Part of a small language model's weights: normalized queries and keys.
MLP neurons of a small language model. Each row is named by its layer, matrix (gate and up: input weights; down: output weights) and neuron, and shows model dimensions 0-191. Each number is 500 + 40 x the weight over its row's rms, rounded and kept within 0 to 999. Numbers have three digits each. A neuron's up and down rows have the sign that makes its largest values positive.
After each neuron's rows, "fires after" lists the tokens most often just before its 100 highest values on Wikipedia text that the model never trained on.

L5.gate28:494488534554555464509554564483548438527512454524537508568480535494437471551505447517507496533483528541513457453481497438414523450552396485530476489488459507466457568520466487517535514500562533532447481458524526502480498575500465506485484542471452538527501547452492534506501468430517459514419494379412485499445512497423456514515438510457518482481462524442540507558447502556462541469524477517541509475477579453527491534506553468559487486484507487583529429595536566559500564514441559565481455484489526470513543519485547547472439449478492538510570504479527441454467516513495476493
L5.up28:519509436508515430529611522493437448486394508448511478545518451550552452490487469548484453484495507450458505500537430456490377480508544503489551427550489468511514504440470488545530493579461536444457517537483495503558497462548457445566547472540467486567539510522489464528548540486473492472553421525552514536461447490506526543533529460464443449492436496528508478569537467512463515558473561419500467559474517485597526442559491541505488540512478515488483442500570487454464457493476472499537527440544530448456480500589495486512527484516500521464467535451479461479546496514537495453
L5.down28:469445470526475455433468574552479526548482439542577563549575542481441486445491511420480569536524485458511563538452481539502518482545490501507487541528525481473479482490479511470542552482583486456486494542487425500516507541573491501541394518471492455418527511505499509532446430489496467462471471563512492488485483494463565482512410522569478479496537514471524484460460477528489455471540459524529549454503517484542539538572536510523487555502478517516515599445525549454527484484530556531475506507412498457547461556528521465478386504507469468528506520478522463424500473562452481605
fires after: ",", "202", "200", " in", "199", " to"

L4.gate139:497525450475530565477515549456455501510526485474516531495501552550531451534531454501561490540489562476466450557467454501495538552504500577531543489505502535525513478504531496474495542534589474498487430557460467464567504517539475544408538554473421489559556531571474457442493470484591491431477487515504457540509557540508421438482486508515459494447535492393463498581541498490518487561540531496426472425468479542511472518517451501489540549480459558509460507466549533493469409412518505548440483417531542494548497515431507487522555512479492447526552449428467531461492515488515500487
L4.up139:499509524529558437528561465427410572434588466545509489543430459485450493499485484483503503473536474477483484494550490520470476474516524550525469452504541524481549510448488516487475521494508599479466495523538457450510510446580526495485426474518488491494464549524422494598493454443528477493547519433540566559467511492510560451508487526442405490433457490453527530521538466490563483513445515437520486504536554463492505504499546438497563532536489468466481509581514513556492527458446501496552534463554563537475479464574502448466594460494484573433522502494488566481566533480450513524
L4.down139:534509521463483505501485518481493486507524475528443460506491546576508529538488492469490522535541487493481514482476578510516539519511519464566515395546438486530431509406542415442547602509456471495484489453489511453523471527499508474512496488548415478528495488456439442481565536549512434474576503469529482535498469580466537460495474560512376553435559477515549541497539469446494557537571468505500497433532512491531516542547482555551488470512450528488480527491487532511487478509480472502517440524502508450465403534512504549457549574559443443505568547443475529585514510529456494548
fires after: " ", "–", ",", " b"

L5.gate327:531542495496527486482490484486450560532474504474484489516516478500483530453614514527481417503462491522517375435440482531492453508455495542482553498566526459457503505536573484540509496459499509524525453553476539500521537501451494483517489526484479482497560481521454479510416437515478494534559474509561494569466481513509485482480480486441516506431493592569474475524649427572476546552534491553504446523483482451513417445478471432456569539554462518487538463458500476532486473587463511507508475446489529564447539496485426490469574527546501529521554532474463488460421499515488519506
L5.up327:536443502553534490459538536476538508529502536468513522551516543504528491521532474502490504547481504431464490472491402558491497546440391546489536503431436540445497501475453516553499560582469414507488495526479543477567484440557441477426533509488493495534488497511550484531471417486498508440550457497445514522438482548526517476533485561488410536518585565489545452503485487484467526541539440454521514484530460500559443412511474511555512558535492544438483519422522474512434521568484465452518534478527541498539541553577494543469575522523421480522490463424533508513525485488513531523
L5.down327:519461493462513518481500513456449512481567415477495553473468412507491460545484491522482461480498531528489495505527479511564455469476504507547541500543511477527531538412482474492490519467444475475611491527565562496521435461437530438496471424503472494513467491477591496440449561476515503438462431489464520526489494556492480479466460497524478510473534559539507538481514566573557427553468516446562511443556470465525454435519504416542550512453511496494509506474512516528489532534509508491488439478527451585476444601556544475483537542488491599564493504468480525558485493593484519581
fires after: ".", ",", " (", " ", "0"

L8.gate316:462520460481462497550559508517476517539440477453486433449581518575506561482536530524478487578427472487483542493593568541494509411511467423473522448567508518513510469496464433542473583519565451535552537508519478529539453554494504458433484505467510576514496525517468527494519498522517472457467554560523539494567523521531449440476533487513531526439487521450523447509464551466452536490570517532460492504501530459485488446442530453468500513568502486545535550540404541506509536456561437596539485548424549456479546424559486509470515495516500533502581492504525533498488476517501501471
L8.up316:604495521585520412525538474428461456506479477482532490491519488510519538457475516583478472457526516484506537532460550514457458444547493512410541513482496469478451451603487498556530541543530565504493557559508510498541530431547528484499513544506515540471471544524542507508508478527429500477473500478501499475505561560521494504403568508448508449439486559475506487481567584528468509475462535522438431512505491540558514513499527518499479542508479516445544493546424495500459482456452570502465489443480633508501532439535524497477488542581483456436542456548498530487523542429534458526
L8.down316:489505411463542508465498537548508492601539493501509504452492463543506523567555550479394451530481547500495584505524516408424510502559493535487490526506491519496473512485556512420453495480482509494480495524556506496507598422459423574510520587505514537479535471510484462503440505427498557566444497483511514536460457506543483487487506526471479482513446510535466503468534565571538510506432498474519518507424476512532369523484499479510475535503496493462517564487571545569461554447493473511478443485489425543490480466492537466582428556506514481475407518458486502493518496474502528554
fires after: " S", " s", " Q", "S", " Sal"

L8.gate311:571446465571459497494528533531474594540531540475499471460514516549476413548523474535539463520526434573568462531531501526479489454505518441551464499476519540503531508490452505516538458558557531431535520520550529498537530523466473423544585559483440544462564447412460498565543450497471483484481485478451403517459450491511504425465462544453528467497480532466595515475483457513456478565543534553534544537487464491503433495472495492532446557517543494511501594526478495594469533517418483537485518465508491493435460511512532511462525479497500548464495476502493469472522567452474560515
L8.up311:556541458609474532474512529508427470467503457460462497518490513508431444462478443497501471477569460565472469488531548526469499490532558495570442493411523539483509501535528477534492424456585509505469433491442519467525544486490492510510431536541437483554595487505539541550475511527549520452460509482448444506510462449524593443469510566482470487475461537540472490551439464497526441511486511530476461540459552488510451484510501517489495393496519541503449536453478430455469532475494418544438504489532487557425430487497508553450496452468521512445545436528506488468579488490472536481
L8.down311:515483477565518441467442485447555467532442479514587567504542561505543450418476428448484541460479504499484518555552550476516453517469473573483529473458508537431478445508536479476548486479543429512512538496528509521526446512570462532488491555518488492525558502465480551462483524467502468417524532535482542555499503591519452463475558560521472478476453530446464573521400583527479511464491494465434523480517539526517503525461571512487534530460547511546562552470450504410543484509562489490463542509506486533527448450459547426487465458461550526447497493549497449474529441493558540474
fires after: "201", "200", "202", "199", "–", " made"

L8.gate262:482606575475494553461503562431511492481482432546564513478514449508476496529486473484530477428579479525556507505566475588487530514555496469523561494507475501489484491524492499473486534453501461546511480476542486579450466488542528436481572552477554426437482569505535464538550468470484499521572483523504378601464573550491464459515433504486506544430581446465514501510546515529505483495565509495536508472479480493539490515501525472456458522471547410530445522504484473477451554532502462471451428432537464502491495473534465487506515503523502436565510497435527510505514532449554519428
L8.up262:546574525520522524515562540396503478500438450479528522503454463531458501507516423562520480457463509554429545546555520545477508507477450551488565533488459560511537526457530539497522524409447520500420452470518511485500480444447496477458532467530516487427489546571447479555479480528525530505500485493488484557426542484398482474532432462444412454456495464505476512581482463442449500509530522529470515518484560502512536524462468476491420499520530532501490521465482437428496494519484490506514514458470511523553493377433410477473561501477527473541534472445472496582549477513509475482
L8.down262:470469508531516536419547417531473487535560462577430495492452523488494504455510517462529448523523442502547543526500477478521459445423558496549516479447497465521464551548497479476440535506492473472458523409518450534514474464504501525545458508595520399554559500516518410481479468494477531480535538485475526468491529479425502495423478534472625492508477538500468527613588493567532501536471541476479478483444489519440525535425545557529470489477550523476503451520486505554475500481554459495496542534487523489498528456516571548534470476550483577454497549461513487485489548477501417472
fires after: "-", " |", "US", ":", "78", " ENG"

L10.gate384:479483499498482448487556581474417498586550538492479543482477525581570484460517414504529490528514507513444500547452498533465556497447500520530503529574527507499524523478466517512507504467540492440383427569530481506531520538531413488468493484506507492514517510502462456497457517492563415497457521502523507516476471543507505531477461488468494533468496507444463428570561441503519577550533479450488481534459427500528436526434462484502466400577474495514466497432474491561538462521491469551479518495499477526428493496482450535421526510564408508604470526493488525552537516483511513421
L10.up384:533504515490542483509476562506535457439479489492492560528511414546464534485556458560479432480480478453470462447461524475502625477413587474445535538557554491427520493518532559551506471503477508480410501526472500482536473570536458521493415501469562476544495569479491505526502466519484474444516456503441505523471422530541588550545515520477423515531465512480549481572527465475462516486521428518541518513516453530457511430488413538468520463556491508540516574502492541438549500587469512487475451462519466485571507473494446522501494480524469500509502466480452492489466549508525492397
L10.down384:419485525513462491511506512470466511551543450543497475440436449554579457457484492478416397482512532519496496475556515558557502437520455520531532581559464548481515531486516478561546415464470573525501442560524525514532506498463518517516459467474514490521554555470567503514412572505539499480477532472522531559476501584533485564501473464488464508449468496489518441509490523524534488531526506444489468494471427465489449467460568515524545483528426535466515509370474490566555461474457540566475462535511481533403504503462528521514541512594456470475468484451520535525481498504527471521
fires after: " ", "5", ",", "7"

L4.gate36:490521493574520423455472460495479465523471502448554538460538455464473516468501470496532508483465480391491482539501462462475535532527497527469475524489483535536456429486491621538529560558560580501522536468464554550497471529536482484529526551529465528513466473476517544507432501557452446516447487473503486478471453475465482536485433507540550502535510497510502524587527513522504507477502482528507472535428478594509487413458537527535478453524541456401500490528539532498479503536529603450566530447526552484527458539435529463479526475550445508466462505455463410515446514592466517589
L4.up36:450497452488523526539538444445475453481559520520539518559512467567545537495506516575576476505594559519507525583483550528538469458513434501466537542524467518531548531479530531583548502497465550541587503577467459426410423466507497457472443524475542552500499462533511501509502555472482528534458515525497511549490503526471523462459521525478515510449448446536444467472474491409545450493492521538486494466441453507458483514437547518481493441472489556447445520421485488460557499509547519564489536527521472521496394556497458532435477442486542494498478554532448496440483495471553440491
L4.down36:534488456546538511465543527535455418581431465480512523506552560536524490414494483475478451490400500518507464437473567477446572526490435583521507455432471452479493488467439531500449511487479469502475484477431452544480526534507482525496523508528538470422427552490572502509563581485546557539456472518498511473527544492484465517542479544496396491510515498495587513454542552474476558523520531533486450485566453523502605577535482444480437488544486499526517486491526506547504481471475430507507458511463520562439527525513510565435519531454495445518544496541472537472534506426499490482
fires after: ",", ":", " However"

L10.gate425:489503487518532398449458496494512504520476459571506459556524462403514488478430485519478493456527490515583492598448489566472560438502428520542538534469504543495560477543534535470491487433426489533502538471513529445568506487521470464559486497484579528440538470550443506546485482455455447549482485479533481414431516487470457524519455482533489492537549468559487529468485521482460500501531499489547475523538535535534498525449525539539461452519569556496413534452483444435471573495472489482492409550469478547509511570503569527556517509560484453538546490443499559539432530492497509471
L10.up425:575575487498469473535534439507469537475462519534514489545503545552527460508432478500476483544463525523500530543481509476524456482513468482567512549484440522520545463528499531487555511465497510424441529459491483485566499475459527488462440490534544460425548575459523553518430469473523467557478542474470462525396438464469422542410516489502467570488456463532493518496490484510495562486472603491535514493446549600526515552502534484517504519542545510602504463513448494522490560465424453481437463434513584493586540508450517467496490535496464448473460544505561484527449568491494494507
L10.down425:553440535507522491496481488473522514508516479491437613541505514531472458472488532489461524495451483450584505428542448456646431522488600529479417484494563512557460520582502455493494524488487493562505462514427554566483468506453550507500479562490539465594464475485471462478474520588466525467559462503496498499470506501482485564525470513478476486511499479467503465489573500483519493487551432478486486526505492474473524459445473532521491481560479501464443486498452465472429508477564409454554542532460584464449558509552502488538499554519399528452532545519535506491528503464492487533
fires after: " |", ".", ":", " out"

L6.gate108:519503492485410451483503545530558505471466495458519458548494545477450568536475468435481426452492530566548585508450461549458450488473515517533471516507477446537470502546469445510426450583460520540557478532482522496465429485515455472452512508536459471500499472474494455554538517521459538476555432474476492501550509557484633441490555544477502505448399502579462525569450476509444541457583545551460474459410505499519499502557486465536482437483559461483569508476523529450524546489511496536557415512499502512476539505554502532501517508516539535448494536509525494538465503518447476519
L6.up108:534486494455536525528545565529537435543537502555498491497498512451478592506481493518494531526492474571493529560514498480549429547480488498530551449525469517475444428527499512548518445549510425578489593560481484496497473424507457468528457535459396505502435409459499528491488489502505548483481474480576474494461514518439546477538430537512477489480482534565463559539478468541464510544510532550488495455437475567456596535501501494541402529507580524459518541514492500494572504477493487516567442452500513463485500464459510607443492488531404483467474502440457452491511521485516475492
L6.down108:448548510481501493501538445469458425498489532467506560583481446522534449480532542442509580518497484509542454523479411487452517543491481519473486518538561475494467441543544444427476501528527567418474427476567492442487471487481477511488440458447536565538464547537537501475537517415475534421502532521473456503471536553530546537493448490536534457493457532454488429457473485523560504516479489448577539486477545466478546518550536483518547479472522529476558503500507479513504578516493487495483600488517454549539432548494603433519501579512517481402473496559471530460480538481531518478
fires after: " c", " the", " a", " C", " M", " an"

L4.gate137:502507545494491500538485462603447461533509524460526497536562513529512468532496381485498463484508480472528490463487508454540486428588513565438489545506573510494514582439470391528546463532585480524478540580474542568460501440505515501472534597544504488465512502520460467456422522524585502464510507517524525490569514492512480486476559466453515487485474529478506454467468465519568557510488413489507546470459516541473479538479502506483458519462483521515503455529488410540528454402473469479516448416489535470524490512518574514558465530503482520507417501486422508568500482474515496442
L4.up137:490367516513538513506512471535528543522440478517474476518485484511501573502466497400506518439532561443555527484496541500498544460486487554419456578446473600510507421472518508562440480490525501480558550503536509533480496509522486476530573498524462460503479489484559480484432517429479542502463480434519410503477476529502490479445536475516522500534465488573522500421453502507563475521412507451550456563532500505555572496481498506588467565534516517569484523532517472488525512511478522451533457513511498535459477526445458428592430524543454483543438510509457465537541463525462456486
L4.down137:527471537540510477483595519489437521517516515454474513511528463468523450526557533527494499597472490494526490500479518468535453405414479515458469580577483518530527437479461584446503505400522521541494449434492583492530441458554539518502486435492546560520449523533447502516524501504523564488474463506489558460531466509536516495492470472528461491531485548504512504490484509489460530543444464497490589485464536523517535476498499432486476586530492552514479533520456443486547504475498452519517477412509523545530482553516495494478508470458484442531432465519530486465518344502465445614
fires after: " c", " C", "C", " was", " E", " A"

L5.gate211:491477532459532466495524436565511455476420521540502441505530447455559510473495532540445423528443573502460440471491547537483500469531509495455493555490542483461507506472504535485495547473496488442517492476438568491554544507495441506455588491440444533507524539505448535532536462488488485540501470523456488489512541496544556424474536538562487508529477503496441536491443480525443526519537457461459548484578487420515477522531398439536553474498518531495471556569469491575478435512545431468525529432500473548484522500423512399516522476567477501507595530499562508492486567445542524449
L5.up211:516546516551416463429597429579513559471453514463482484449527437473432531453486457532525534551452474511498474510535520490510491498535484528545437538498468516518471517510447533522507510542487518521437533539470517500477481578473502448521506533468538450499453425537546532503477476573480506460510588503489490536428511519456477579479459527533449459396511521485444453439509562480562514494518511485465513560546449470525406502526480552461496497525502524477502503470499459502479569478555494555524486491468466537523535421544561481505546457545459534490492510482592491490530503443609561431
L5.down211:512485513506512501496533481499504488509537491479517523505449506510482438483502538551499503466473508420526567458470561460468574487493507519505501523526531530479469517547451520506460503479546518500564486482538529498468555471526540484419534550501512451475447555477472570431511527469531443491536478540529568556412600538522511448510563442584561498511449439489566438479519511536504586568472526449545584457499504473540542558480520482468497508416533437457488465472435497510485593574475497517537458440516523525455488393487506503482445514546505475422454527437498415450499544484465487468
fires after: " W", " T", "S", " St", " Q", " S"

L5.gate110:527507497507515482592493489531536522573480476469587469528540498523497418478415412461538415458502477406480480517487458559490537449522470485546503455578503529481529419549512429528525515438524540506562507555499520485462457511551513516513539521493462449533504519469548523536516545557497544494570520494513492530471469502459505538445505516533525520434524477540538478502458441528532448485523522469524591442454488571502466509532442434477455554487507461522522438463540507486558469528472517465476517498412602447460564552456522477481444537482509543515475514409504516479510467402513521486
L5.up110:500480489466473443516502543470464608488538486533427495504512552487457529421498509464458503502449550526532503463538433463557460559467474489517545519449483457472484550494450537539459464452559593488520471511536523461412472551444514484524524516541511484472515499457545525501489543560492517505497523484513549436479477474569472475483487512473542499577438496517562416505464452481574483594497473508513443466374523494494536488465610527521550483521522444480510511593502562558433531504453477480561500531489512507487539437487486489532481500480432463472497479420469533467450508508453554549
L5.down110:511514508445577457472484593556468486380472464534531470482534503552532504463502390444576446454517494507437494559463461550487479521548498484474522543511483582503521442435527563474445499475518473488489510551454467494515492519533483492476508501514514468458483529494502456547476514550503443469426545473549460494495509527474480589509517564442543551464511525538483477544487452464460525437455410530455559552458517474423515517571466540443499494586556473506481498544532469567530468498591558515490530484504515504567457517521551495471467450493568512491484485454529567479454488462548515528
fires after: " c", " comp", " C", "C", "ic"

L6.gate308:502559495547494500483446495440492444494432558474522454510567467498512475426455521543488519521495498527574557533419467506504419485582487455535484452511514542481530475514526519498470543516554528440606533551510472593542529446463454513407488524459465510544464512426548456545465479581485496433429549486483491506562547499516436411511501512579437537477548518440508502489504491514528468468454586522484559564478483510499544488451555540524497523490530516479522532481469585540522440560478554473455522549534483480492449473505532538442485484505455487514476480509536516510501525501397488504
L6.up308:473496523561461438553488550487502628497534573492489520459541535538540554541502537470524507489501441547502473508489579580461491454489489525392526464494524553505493513489544442502498524539464509505494462400468548560479477514503475539518511515444508517520451480531517493524494473485484475481478474556530510492469515510538500413466459511498412451437449527446377514464524500568544543479456441503545527594551525520460533493491505502534517460455549457512523523597475512512517448510464497471460463542535511491556477495551538595465508561503485479512545511542460420461472463499401496487
L6.down308:450495451516519466440538537492539499569516532509491537482502448412463478473522523508457455421558564473532492539460542439483501489546487474477511500470556511495483433458496628551555528528490466597515552563549487517480490435435446561546497603497512496538528475498555525497529494436482488380434519518475465491498471506551501577501468515474592521481471516558560525556492454528483483525485547478481450463468552453490460467421550452431519525478516546462484492468485557527452447482517502503483493584528532461456466484522525510441458541461476505501485501544564499496486539511454518454
fires after: " s", " S", " p", " ", " m"

L6.gate360:474523533566456551494500511559537421487488432502506441456517459575500505494572477523454450470504493487429612502491477499524435479548470478511453437539472497495527423472532518522521506488535522479570465476457560547532518485450511483492442501480593472565522463483484557460519530527468467461456497444453457550489486506506489468479503555521583526494531537486467447533478482495485467445540582524506508538597534442510526580479498542416477540496436583553485532503489513535540450489471539528436532511427491519470509458458467567474514411514499523542540460529453500577461445529498441480
L6.up360:466474524516501535510457546479555475528496540508526490552384564484547484405480525529560467510522543526411586543489451482534482473513568482531494562527554467522535527446527505519485518532461492469521543490459497409569425515514586476520484475523441539453539521567471484483497525525546581449465533497437481513472511469519567432503465552512391520516482489474404473529530522541449453490480542500484497519495501498456458454493486505550597448502477515502528455559493568563490498518474453544453476508462465513526539458506498463503525534513514419581460514587541490546483504525495515455
L6.down360:390482482548421415543489459499550533470542409439549472487535462474530453453495459475468465546526446447532505480508499520525401460556449486472527560565441461519525473553541505546466529537444523491577422524503479501515490471527476578584486540548575464559516527516556467471511547471513436483506480532513529551525475480464479487489534504472554509457453484465536486471546477464516456514461503543465553460504498532619506505512580494585426483502479518434484443515546504510535435508494518485496557499464519554458481442421491437497480443527498540526520502460526526541499512503488489511
fires after: " s", " H", " sp", "if", "aj", " h"

L5.gate12:585410513533536481435435450522538546561475495451546408417526486535528491457532540610437440495438511515418491504504473521557455461540492494552431468588591468460536477511403523496448493489505525508551579518483484504490477501460535553483517488475549492477514490529515533547475501501545492462504524522499493498434536503542493461518536556548482523430430486479466475453504585497493495523479545491502543565529503450424421567519443488511443479560476560490492571474520508475533442459492498566460500523464499553508526479510521547468542491460493529438548503489515523548479516461503537493
L5.up12:477574538520538493443493548484544461491508522505525479475487535410478524536507487505498564501484440433519514477450503497438556486391369517459479506482477464486490543484517564410472422553531514541489507503524562552433522502492485500488481496524501495546465475534489478471434521574544482497467527494439442563540560550554491444530442559518474522524534488553481439452560502437517530492478479513513486509482489534533563513489478528433448518475515490493547420448503538521506502535514510512435527463514495413495522451498526506557437586517576504485443453467443480586484421518516561526
L5.down12:545503483471446483486540461516502498496499553512558467437419475556496475522544478527499529533489461461473463481521462542488526544547544493518586557464483499450554459477574439564469441515470482510461494546396488510580501484559548561557546501456495507531479490495436427639445471530479475427553531478498531452504497486484426493475568511520569460487523485483532456529491541455450490464536539548527557513521484536571551514491425456528474507525496515497512481460494480425537447461516441545461548434496467547531570514470502440501485441457568507551505467526545532466453451483526481481
fires after: " p", " S", " sp", " Vol", " j", " s"

L6.gate79:489401450519553494532507458498490437579473492514480470490499470557492512475523467503466504557507483505499522512522514480481526523507477588557565486556515532504554534535529512468402449582455478453502473518414490556503542537483583510519489518541405529536520535495453486474610438505532543494422431479544456500469461496503516465497531456475424482540514515509548470474574465518458513540503509448428539557515470480495457494553549459484462495496503569515436435445504472505439490537507544526512440476457477547507627475529491484473544515561556561492458515518567505437473466500546486490
L6.up79:440600411503494483458549506501568518460482505549501529473477514568534523460461470533539529484539463456469491506513534504475542552474536492480512528453432505493515460488470516555471536570471557472452504477521539499512446516493598546513530451421506522466503537454488533532536480454552481457455482546510522537467575433483528524462501502534492486532464449466486489491606425531527481536518458486555412578423464512526473498498477514503569432602495568511566515462505503457506491477443528512460562426538509496520480421500509468451516430508451436512607499489559480479528455510475501503
L6.down79:497460482524459467498480518441479510541609539478422504518520517500559458561509501530474499561478496464523453610534539494553543549556526487501528480485571509514562471475435435544510519488526454495495554474541511537516512500513582386452501494522518484606533538472491438485495471497477472457513436548515570541550423607547467460482518505501480567467524470478454529424452491480515465445524459495481556502444541447530459529418430416448515532495466491500483509517500520487523510544503471484500557519460467457443530497489525462563499512533477485493479467521514534538372484495489500512
fires after: "12", "15", "16", "il", "14"

L6.gate371:409537540526485516488489461520510462489508483524494528513530517541546466551520500556513504513475569479519484507492497491516516510560484496529545499510500500457506556497491519476399460488499575493447511508444445518522452456475518428495521556586389499470551445494505529482507571428494451383495517486535479466480527615529528588417508515457532543464454495554520455551482448451574460532526532553459520502449467478467500464497511610572511498521485559504498541462573459441510474475532469542527517517535480429508551470520483521536542490451432469501409472522421482495483456509517488522
L6.up371:535519425527502588555503573477563507427530446500505502506520502493436469512448511514536584503448445439443512472525495481474485500469437441424511549458461522488499483572509510502439537512497547484463379495539506490512553452507570527444434486505536452463546536445550496482550481540470514514526453542494540518531563527474459527556541485549514525487515487424540504513524529517466506539583506533555554560490458475537523487551535503502529456525444563476504532486450422458443405490550481469455441473497436463494527502486561555442478470539489460570476475521469470502481459563437490497
L6.down371:458499521509464511541413553538540565506480478612605493447500524484460535454427481390517495586503528467542468502445462502430531495481497524566515501457530534462536501539446486457495517475464461507524480520505547481541532444514425477492455538561507503526455521433549558474518460518545426543533455496569538497512407514493451409499522479541534525479542581562482472558501546485536530507532500513519513487515516464521474482485508425486470560517469522527503495468518503508563489448592444525443519499473504513480527471467534489468504479472506519461529539473392441460549528422535463499
fires after: "12", " the", "15", "14", "16", "17"

L8.gate205:402435474513470611532491529426436472482511490521425522492491566551552493534566423548484496501529454474476453526503458452566498545485447534517481411576531560495453526521498455463466529485465506512487493535409499453526499509512439525529448567547473555507536485474509484492481431512517525522584505522512521513514485488473511508489515554482457473512503553483536469500583465525584508490546427468491526491521480518503530521445583428508522544493511507494498554518539456472426471469484574482456533483527535594528479509447469457490601530525484539454496591508506464501496533510452579513
L8.up205:569498507499515491513539408563617442578569511523532491523438459469512515496492523434412465480515498508506553501510435472436421576510475547468488472503480510481499574496470587521474526498546451539510561537444531483453548496550520495537488524572543538527482542578533539497501527508470477495531478491480523474547525535430445491485463457523454530478505552475458486468560506525494496610498553531479585511556497465496529533515478485497480491514453465471510519528515469515430494513486504458571488616537460484490506486582514497540590507489509559548585472468544516462513477542459466538
L8.down205:552497489439509471557478488530459490443485475586413532473486472535485501498545530467470484523544550557480478538465414498498511438409485540491470476525479399484453437468471487530449541488527572490486521512554552512509433507514445484484428468456505545559500539568497497479510487518457487461479471495418488463564494558470508426490545444498382556536534527517607449553511518510536494466528538507550548507489502561548505542547531490478466477565524497508531568565465519509498509451520476565549451489522503508591510488531434463465495501434516516465553456496520556461490480568445496510
fires after: ",", " .", ".", "–", " b"

L8.gate115:433514472542557501533453492453498459496511507473580498542452508574469457515475482445534531527480551530532546569455554534445567491530530490464532552517519476466437520527493490474435572560560474445499471482499477449482485558556460510485456510515538567481457455542501571567416448433542513559446461513461527582476432492441437493511458494528519504432537482520441483538487488431526569516517518547528498507568528533411516469524548540500493500586440497462461457484513520487521463543513512513551477541510497549514530569530470466577491380523487515503483490492458482483523513494474477575
L8.up115:439539504505559558563508478475450474489533491459539601474473491467454493479523473478479491472498481508561486465382516527478524524504472437567426569508528474484454527567520508510515589507571449496536520546502467418498482541430447520491479489512572497460417462517449553516467497433492571532442438513477497581498466440486450507448483520537520482510513481531460506487458495430478517468583521538496537495534406493412521496533526503446481501547500548445480391550480507518511413571499464514529485492505484503517462518488469483525551469477557484569474416518475502513555485473502491526
L8.down115:460496506568468487578446545503470528494478493417515498567465498499524511537427563494483543564477487507517540527432535407542516459512501528452494575491554500473483463495424550474450499511589479544614482501507467505549468503483502524526469520422483568529493516540505542508454493438459533579460521456481474532523406487450493475483520520514563485487460499481442518486494493433510390538527538522552491513490496490423499558441541558413469481495502485514509470504452547486461502510557491462562513540566501562576504478460482486521522489482464507504566539507451447518493404547437503539
fires after: ",", " by", " before", " while", " After", " after"

L3.gate383:444521518517519487589532387588523542446416505567557479489535414503443476460475490480519500496496518456473464435415490492495505514533550545570415496490525503482446413483475518489499518484568497514513507470500493479505519526505484465533501507594503487461532464479501507565574522542542436538581470464504479566467483441481534506496487478507444501462441458493568513565532512534552449474466492541474548498500519498549505470549558553533576535554517480407511441496562533493485479500528413488511460441532554551499557542507514488517531470533475515426501426499466472528519473504488575467
L3.up383:557557463479576473519495459605464542486481456547387473515508463478442556527520528421487497478500588534451495531472484570556516501417505458497489533498569454477488474529527465544432491508457515484451528535513499512455414518504469564529456561556523489518515467544465513501421485499525487460478505442470567456512560451511572553492556498467548527537495540530464480540469520460569501529559487553522447558476585543500435421490557531569432510514552485502468481505529492489519483543515433553515482506546463508508493559514493480497503492496498459486423442524518518491439460526426455497
L3.down383:455454490540550596560533496461498507390469554457550537479501541509480524518511494513445484499526528523504502467477557489450532506436468477478514439481435473496495464474528524495439521505433542533502537501585534480456544463507613457465559472521514504490513431451536528450513459499503531534435399508523436455454514434551467476474539434492436532571494502503551533458463540447479483452550576497475536503539486541570477491483568493520452526520452538500557477453520538448458508422503504569496534496453549467568490519533530485423547537543541482485552461467524543530470455559488501505
fires after: " c", " p", " t", " f", " pro", " con"

L3.gate189:523463543452511473564535433466543485470385537543471476488509522477489569488502440521531501538470537491464411470509478529537490443485443552560452521548523558498499466527483434497538479522527465522480461582461448477497464509522542441531444559558417489522565534532484515537499563487498588470526557414527486457484554521431480490484525540484491495495474628518501443446497463528542473454508522515537463481511512490567460452499509549496484492579490463496535412478548530522514480458525475555496525520400541493474525519498499516430513540468476541432445480506504502500446458470569544441
L3.up189:516474497454495462483494514507517502588492477496466516506487505528543522475430483448540494499519548520435526492395491500497526530455491480440465497538515457396475465455514488425461452518565442510523499520517556506473458445508517477526529549565449489544508515428503547497467482530500487446475520410499479526458556534528536423454501551481489463444522538544487483490429520544540515552574533474549548494441501461526625489472465573500597546530482497452492523537578585485524529495457473445539486482546558506519495487484614558501412525542468555484532470463518545476539519499521479474
L3.down189:444517503469495514461488445490435472416491494433536533489447501502432494543511531466507596555496450454484480566546513518466501502539493531436522504567507499580582478409486540514551424486532511522521538492480493453477529584473418498453513530515473512427460578498516541515469544522525484533465520519498496472572487490511471482552460451494570534503526489523496550532444443465567473513487524489500460485499574517559474448568497472515476483585417463533419495537515508503520482470561497556540486533497440483496511599481510518491504434492456523459475411486544416539550522520561456511
fires after: " D", " c", " P", " p", " Ch", " M"